config.toml
n_layer = 15
n_head = 12
norm_eps = 1e-05
parallel_block = false
lr_mult_qkv = 0.7
seq_len = 1024
MLP neurons of a small language model. Each row is named by its layer, matrix (gate and up: input weights; down: output weights) and neuron, and shows model dimensions 320-383. Each number is 128 + 24 x the weight over its row's rms, rounded and kept within 0 to 255. A neuron's up and down rows have the sign that makes its largest values positive.
After each neuron's rows is what it responds to, as a language model described it from the Wikipedia text at the highest values.

L8.gate484 [142 164 110 120 125 135 129 126 131 149 105 136 125 110 141 113 104 155 113 172 129 157 150 126 127 116 135  92 176 140 123 146 156 164 122 120 132 151 131  86 114 101 180 108 133 145  81 131 105 108 109 139 177 154 181 124  75 134 105  97 114 135 113 140]
L8.up484 [ 95 121 127  87  84 136 121 106 101 164 127 140  94  90 132 110 103 187 129 144  84 123  99 132 140 140 102 110 140 127 137 156 129 127 156 102 143 149 147 109 114 140 159 116  94  90 124 116  71 133 112 102 117 106 196 125  96 133 124 124 122 110 119 104]
L8.down484 [125 112 152 100 132 135 108 165 119 142 132  72 129  91 134 154 166 120 133  85 156  99 103 122 131  99 145 171 106 153 126 111 122 124 111 139 117  73 121 154 124 104 129 112  90 176 152 123 122 173 105 135 111 134  87 169 123 148 116 138 150 133 105 105]
Responds to: Word-completing fragments. Second pieces of words split after a short first fragment such as "b", "wal", "El", completing words like walks, Elves, leaves, closed.

L2.gate432 [115 127 100  93 150 162 136 120 105  89 139 118  99 128  99 158 128 143 118 116 138 133 126 147 127 160 170 104 122 151 121 146 143 136 132 167 176 107 129 121 132 123 124 133 184 143 167  98 136 126 135 142 154  69  56 132 106  86 131 118 160 158 108 137]
L2.up432 [ 96 101 123 124 122 124 112 146 120  91 109 122 109 157 132 123 107 127 119 153 111 165 160 148 118 155 128 100 119 125 108 161 149 138 162 116 176 110 151 114 122  89 161 107 163 137 169  88 112 125 132 131 141  93  82 142 125 125 108 134 154 119 106 124]
L2.down432 [117 107 120 141 142 131 136 127 164  98  99  99 116 108 107 130 116 157 134 141 135 132 138 113 184 167 135 109 149 180 133 138 146 142 159 150 161 137 142 148 132 121 152  95 173 110 152 146 154 144 158 118 110  84  85 135 122  90 132 100 141 142 126 135]
Responds to: Boy/girl and word-initial stems. The nouns boy and girl, even inside other words (boycotted, boyars, Girls), plus opening fragments of longer words like academ-, stud-, acc-, cust-.

L8.gate365 [151 154 157 121 122 117 107 151 123 105 134 112 157 181 143 154 120 169 135 122 147 161 142 113  98 107 112 155 148 152 100  93  86 138 138 157 121 104 150 138 138 159 129 108 121 111 111 156 113 140 162 144 132 135 121 123 141 101  96 167 117 107  91 124]
L8.up365 [146 104 119 146 126 132 122 107 165 104 130 125 166 202 103 125 104 144 117 167 127 149 107 148 145  79  89 157 141 127 121 101 167 149 145 137 159 141 119 123 107 130 150  84 123 148 130 149 147 135 165 130 141 136 115  92 127 122 110 159 131 137  89  82]
L8.down365 [149 115 135 117 163 124 170 132 108 165 133 121  81 106 102 128 138 147 138 128 102  89 109 129 150 113 132 138 108  93  86 142 141 144 134 143 120 156 107  96  87 185 138 119  80 130 158 116 127 103 143 131 133 124 101 116 147 127 157 135 136 137 129 111]
Responds to: Predictable word-completion pieces. Word-final subword pieces that finish a word already fixed by its start, such as far-mer, exper-t, colon-ial, plus set phrases like United States.

L2.gate744 [144 124 102 187 109 160 153 117 162  82 170 157 150 137  72 149  83 146  89 133 173 141 102 128 118 109 111 131 114 145 101 148 120 134 105 122 107 123 116 114 124 125 105 100 157 137 128 101 112 125 113 130 159  95  92 104 168  93 134 151 143  97  97 148]
L2.up744 [161 133 116 177 122 135 129 136 116 163 151 124 137 148 141 113 150  92 112  75 144 145 146 127 133 142 134  78 138 145  90 160 116 152 137  96 143  70 109 135 138 121 121  83 112 121 147 122 101 120 126 162 112 108 100 115 119 136 155  99 147 160 162  97]
L2.down744 [148 157 120 144 126 102 129 112 146 140 133 161 156 147 144  76 124 123 108  89 134 154 128 126 139 134 118  64 124 145  86 141 140 111 117 161 121 104 141 141 133 110 128 110 167 122 174 124  69 102  88 109 122 128 129 137 106 137 159 143 142 138 152 109]
Responds to: Mid-word af/if pieces. Word-internal fragments af and if, as in Mafia, Deaf, Shafilea, shifts; more weakly word stems like remov- and function words like between, including.

L11.gate651 [136 141 134 141 138 152 157 129  94 151  98 131  79 170 130 147 150 120  94 165 148 149 108 150 151  73 110 113 112 146 102 131 114 144  78 157 155 144 125 137 102 134 101  94 129 153  92  75 115 142 115 140 110 136 128 141 122 144 138  75 150 152 133 154]
L11.up651 [132  99  93 116 159 147 116 103  86  87 131 169 155 150  54 132 127 140 167 108 130  98 127 134 127 111 135 140  92  71 122 170 116 122 154 128 164 169 139 164 114 134 133 117 137 104 131 101 153 153 151 137  93 132 137 149 117 113  96 134 142 162 180 116]
L11.down651 [116 151 104 139 154 120 106 135 142 152 142 101  58 118 143 116 156 115  94 130 137 169 112 115 151 137 131 152 133  91 128 137 177 163 141 126 130 136 141 101 147 116 117 166 139 106 123 125 128 155  67 131 106 139 139 142 104 154 159 127 143 124 131 166]
Responds to: Infobox fragments, clause commas. Two groups: word pieces and field values in infobox-style lists (Species of fish, Prime mover, Area code), and commas joining clauses in prose.

L2.gate636 [117 124 162 147 132 139 136 121 153 134 144  90 147 134 127 128 111 140 104 110 101 109 149 118 106  91 128 138 108 163 120 102 122 119 115 110 105 153 186 108 106 154 116 116 109 121 120 126 134 140 113 120 120 141 157 170 116  99 128  93  90  95 141 102]
L2.up636 [129 126 146 138 133 135 135 116 138 117 147  92 136 107 143 115 103 129 112 111 105 112 151 126  82 102 122 143  96 158 107  99 121 125 115 135  99 144 167 111 129 180  73 129 117 114 138 128 144 146 105 118 125 154 154 166 129 106 113  96  87 107 124  90]
L2.down636 [125 112 134 154 159 138 115 147 178 119 164 118 159 113 116  80 109 132  99 129 107 122 137  99 180 135 108 131 137 135 117 104 129 140 143  97 118 156 114 139 100  98 121 141 109 135 146 138 128 116  98 112 123 138 131 171 112 154 153 138 118 116 133 127]
Responds to: Plural noun endings. Word-final subword pieces ending in -s that complete a plural noun split across tokens, e.g. Pred-ators, tra-ins, sk-ills, exper-im-ents, in any kind of text.

L8.gate301 [129 171 146 127 138 119 110 142 135 114  96 131 136 133 141 108 132 136 122 137 128 110 161 106 121 132 163 107 185  94 129 116 135  95 163 122 150 111 133 156 174 187 114 132 158 154  91 104 131 158 127 141 138 138 132 134 122 119 138 158 157 106 112 115]
L8.up301 [ 93 166 110  97 132 124 127 101 160 132 130 148 135 124 131 119 116 139 103  67 134 171 126 138 153 131 109 126 141  37 146 151 153 107 159 129 142  96 111 139 144 115 159 169 138 148  99 129 130 135 183 122 161 146 175  65  80  82 153 150 145 143 116  87]
L8.down301 [153  70 115 153 147 153  91 115 158 161  94 121  72 157 111 124 129 142 161 110  93 164 142 131 115 124 128  89 130  89 121 113 107  79 117 136 131 180 115 122 163 143 156 137 173 115 152 104 139 135 132 167 101  87 143 160  82 137  84 132 122 116 101 118]
Responds to: Mid-word continuation pieces. Second or inner word pieces that continue a word already begun, especially -ed after result or regard, plus name fragments like Abra-ham, Al-ham-bra, Sar-ah.

L11.gate329 [ 98 113 124  95 140 144 122 119 154 120 167 150 119 142 146 152 116 130 114 130 119 131 130 106 115 108 117 154 156 120 123 132 141  67 107  55 104  84 150 124 135 159 156 122 125 131 171 152  87 140  92 164 132 150 146 154 129 165  79 147 114 103 132 133]
L11.up329 [136 117 144 149 156 102  46 173 139 128 126 121 129 171 113 104 134 109  92 125 124 140 131  99 139 103  97  94 121 142 128 122  88 143  93 106 136  88 206 120 125 140 135  81 154 131 137 124 103 117 125 150 151 141 143 105 102 135 148 107 109 139 126 122]
L11.down329 [104 114  91 137 176 131  76 196 147 156 149 171 156 139 139 131 121 110 122 148 109 151 156  98 175 119  84 113 145 144 149 136 122 118 159 116 146 124 125 143 112  73 109  84 158 138 157  96 150 146 140 128 130 110  95  94 120 118 129 160 124 125  91  95]
Responds to: Nationality at description start. Nationality or place adjectives opening a short descriptor of a person or thing, such as British actor, South African, Chinese; also famous, known, award-winning.

L8.gate456 [139 196 155 136 164  90 139 123 135 172 138  93 109 126  93 150  97 117 153 134  91 110  81 158 105  90  97 117 144 155 106 127 133  87  61 151 163 165 155 114 133 118 130 116  93 152 135 120  94 138 150 148 155  90 126 131 163 141 133 119 134 136 155 144]
L8.up456 [174 141 128 151 136 154 124 108 126  75 121 148 175 135  96  94 125 129 145 121 113 158 171 135 117 161 137 116 112 164 128  92 156 100 132 140 142 158 124 115 150 161 151 162 169 133 109 163 159 116  97 142 118 111 122 119 124 146 149 186  90 115 142 139]
L8.down456 [113  88  87 134 111 144 107 112 123 139  99 166 154 135 158 144  87 143 131 139 126 130 124 112 133 172 143 132  96 112 143 138 150 140 164 110 136 111 117 133 120 103 115 132 110 100 147  86 155 104 112  88 139 148  81 136  97 109 144 105 139  84 136 107]
Responds to: Mid-word continuation pieces. Word-piece continuations inside split words, strongest for "if" in sh-if-ts and man-if-est, also ing, ed, ile, ial, plus then.

L2.gate329 [151 103 122 170 127 109 105 131 128 100 103 113 132 175 144  97 128 112 128  90 102 119 109  80 123 155 146 121 125 146 133 143 140 154 150 121 153 124 114 118 122  92 130 145 112 135 153 134 162 108 104  79 152 151 104 111 134 133 126 123 103 110 109 122]
L2.up329 [138 108 154 132 140  90  92 131 139 130 105 126 133 133 135 108  71 122 155 116 166 123 142 125 128 108 143  87 116 126 123 114 119 104 115 107 132 140 143 105 113 140 140  92 122 110 103 106  99 165 136 140 117 121 132 133 163 114 143 152 128 118 142 138]
L2.down329 [144 134 135  95 131 144 102 113 126 130 141 150 131 176 137 115 124 149 136 143 155 157 142 135  52 138 107  96 104 152 156 112  94 151 128 157 104 140 112 132  97 128 132 125 115  91 140  87  66 139 130 113 114 104 111 139 119 133 140 169 101 145 154 145]
Responds to: Mid-word subword fragments. Short word-internal pieces after an opening consonant piece, especially "rit" in critics, co-writers, gritty, Territory; also "ud", "if", "ink" (alludes, Haifa, Helsinki).

L11.gate538 [102 159 104 114 120 111  85 150 116 164 123 119 165 115 100 159 119 132  97 144 152 157 141 142 133 105 107 136 168 122  88 118 111  98 123  95 124 102 135 147  56 116 134  75 138 180 108 136  89 108 102 108 101  58 120 133 152 126 145 143 152  85 128 134]
L11.up538 [120 161 132  88  59 105 117 144 158  92 120  73 130 147 151 100 106 138 138 139 129 110 133 133 167 126 116 140 139 110 145 123 177  94 169  91 167 103 112 164  83 148  81 115 124 123 156 176  88 147 134 132 113 101 173 167 145 131 166 152 108 138 135 154]
L11.down538 [101 162 127  96 186 104 176 115 145 130 139 174  85 105 146 170 127 108 130 142  96 103 117 104  91 115 116 162 152 141 132 140 127 128 140 156 156 161 138 137 144 111  90 130 150  71 125 155 157 165 106 121 165 154 115 161 138 106 179 127 100 195 131 136]
Responds to: Mid-word "ed" fragment. Word-internal pieces, mostly "ed", inside names after a capital or first syllable (Al-Raed, Benedict, Caledonia), plus some -ed verb endings (stationed, attracted).

L2.gate528 [140 184 164 149 151 125 114  82 146 130 117 115 135 127 140 165 121 122 152 156 121 186 157 100 113  84 145 123 155 139 115 117 148 133 147 121 176 152 159  98 133 148  95 110 140 119 130  84 152 116 116 121 138 160 113 120 135 176  97  92 135 138 106 133]
L2.up528 [124 141 172 143 138 137 122 101 133 122 101 123 130 131 151 196 132  86 124 134 127 189 109 114 107  78 128 141 123 148 122 119 110 115 147  95 176 149 140 124 144 151  99  86 147 141  99  90 180 149 110 119 138 174  81 127 119 161  90 101 157 138 124 125]
L2.down528 [146 117  88 145 130 130 151 128 148 102 138 124 146 121 128 105 138 127 123 134 118  99 112 117 250 121 137 144 127 140 136 138 138 143 176 138 135 139 100 132 181 117  90 119 141  98 133 170 142 112 144  88 123 140  93 135 108 116 121 117 116 163 121  62]
Responds to: Place and nationality names. Country, region, state and nationality names and adjectives such as American, Asian, Chinese and Texas, strongest after compass words like East Asian or North American.

L8.gate515 [114  97 104 113 119 174 157 143 120 150 136 117 113  99 130 140 177 163 218 148 104 132 135 131 103 125 124 123 156 149  89 151 125 129 147 101 166  86 119 143 122 146 135 138 142 159 114 142 158 165 129 119 135 188  91  99  90 132 106 109 132 106  66 165]
L8.up515 [125  86 116 121 113 155 153 134  92 104 126 117 151 145 115 148 133  92 138 108 136 109 127 143 115 135 148 135 181 120  90 156 103 131 126 162 149 119 130 146 118 105 176 122  97 132 148  90 141 155 143 138 152 163  97 140 131 132 105 113 133 134 117 171]
L8.down515 [134 118  98 177 121 102 119 152 182 118 117  74 113 105 110 170 119  94 105 116 182 123 105 175 149 152 155 141 110 116  91 114 143  92 194  94 141 100 161 124 136 155 108 103 168 131 105 142 126 124 143 125  76 162 142 111 112 153 151 142 136 110 121 124]
Responds to: Word piece after initial letter. Mostly the second piece of a word split after its first letter, as in f|ish, V|ice, B|ulgaria, m|orning, L|incoln; also plain nouns such as men, night, girl.

L11.gate260 [141 122 160 112 140 131 111 137 117 133 139 132 142 114 114 136  90 149 174 100 145 148 182 138 133  59 123  97 123  82  90 124 130 118 185 136 120 150 139 143 101 117 124 131 155 114 112 110 112 157  70 131 150  90 113 113 171 167 101 132 115  90 118 121]
L11.up260 [108 124 117 101 119 138 171 129 108 115 120  93  92 166 124 134  97  67 156  83 158 163 136 162 115 126 139 133 183  99 160 127 141 123 144 113 123  96 136  82  87 133 116 111 135 152  72 125  99 129 136 149  98 112 116 168 133 165 129 111  86 126 126 149]
L11.down260 [158 119 137 135 118 153 169 130 106 102 149  84 120 144 173  89 154 111 140 143 145 105  81 106 123 123 113 172 145 160 134 104 154 148 134 141 142  88 125 119 151 150 106 114 159 131 133 115 129 135 105 135 150 114 113 104 141 145 123  80 104 127 162 113]
Responds to: Continuation after s-ending pieces. Word pieces and words right after a token ending in "s", such as the h in as|hlar, as|hore, res|huffle, or "well", "known", "based" after as/was/is.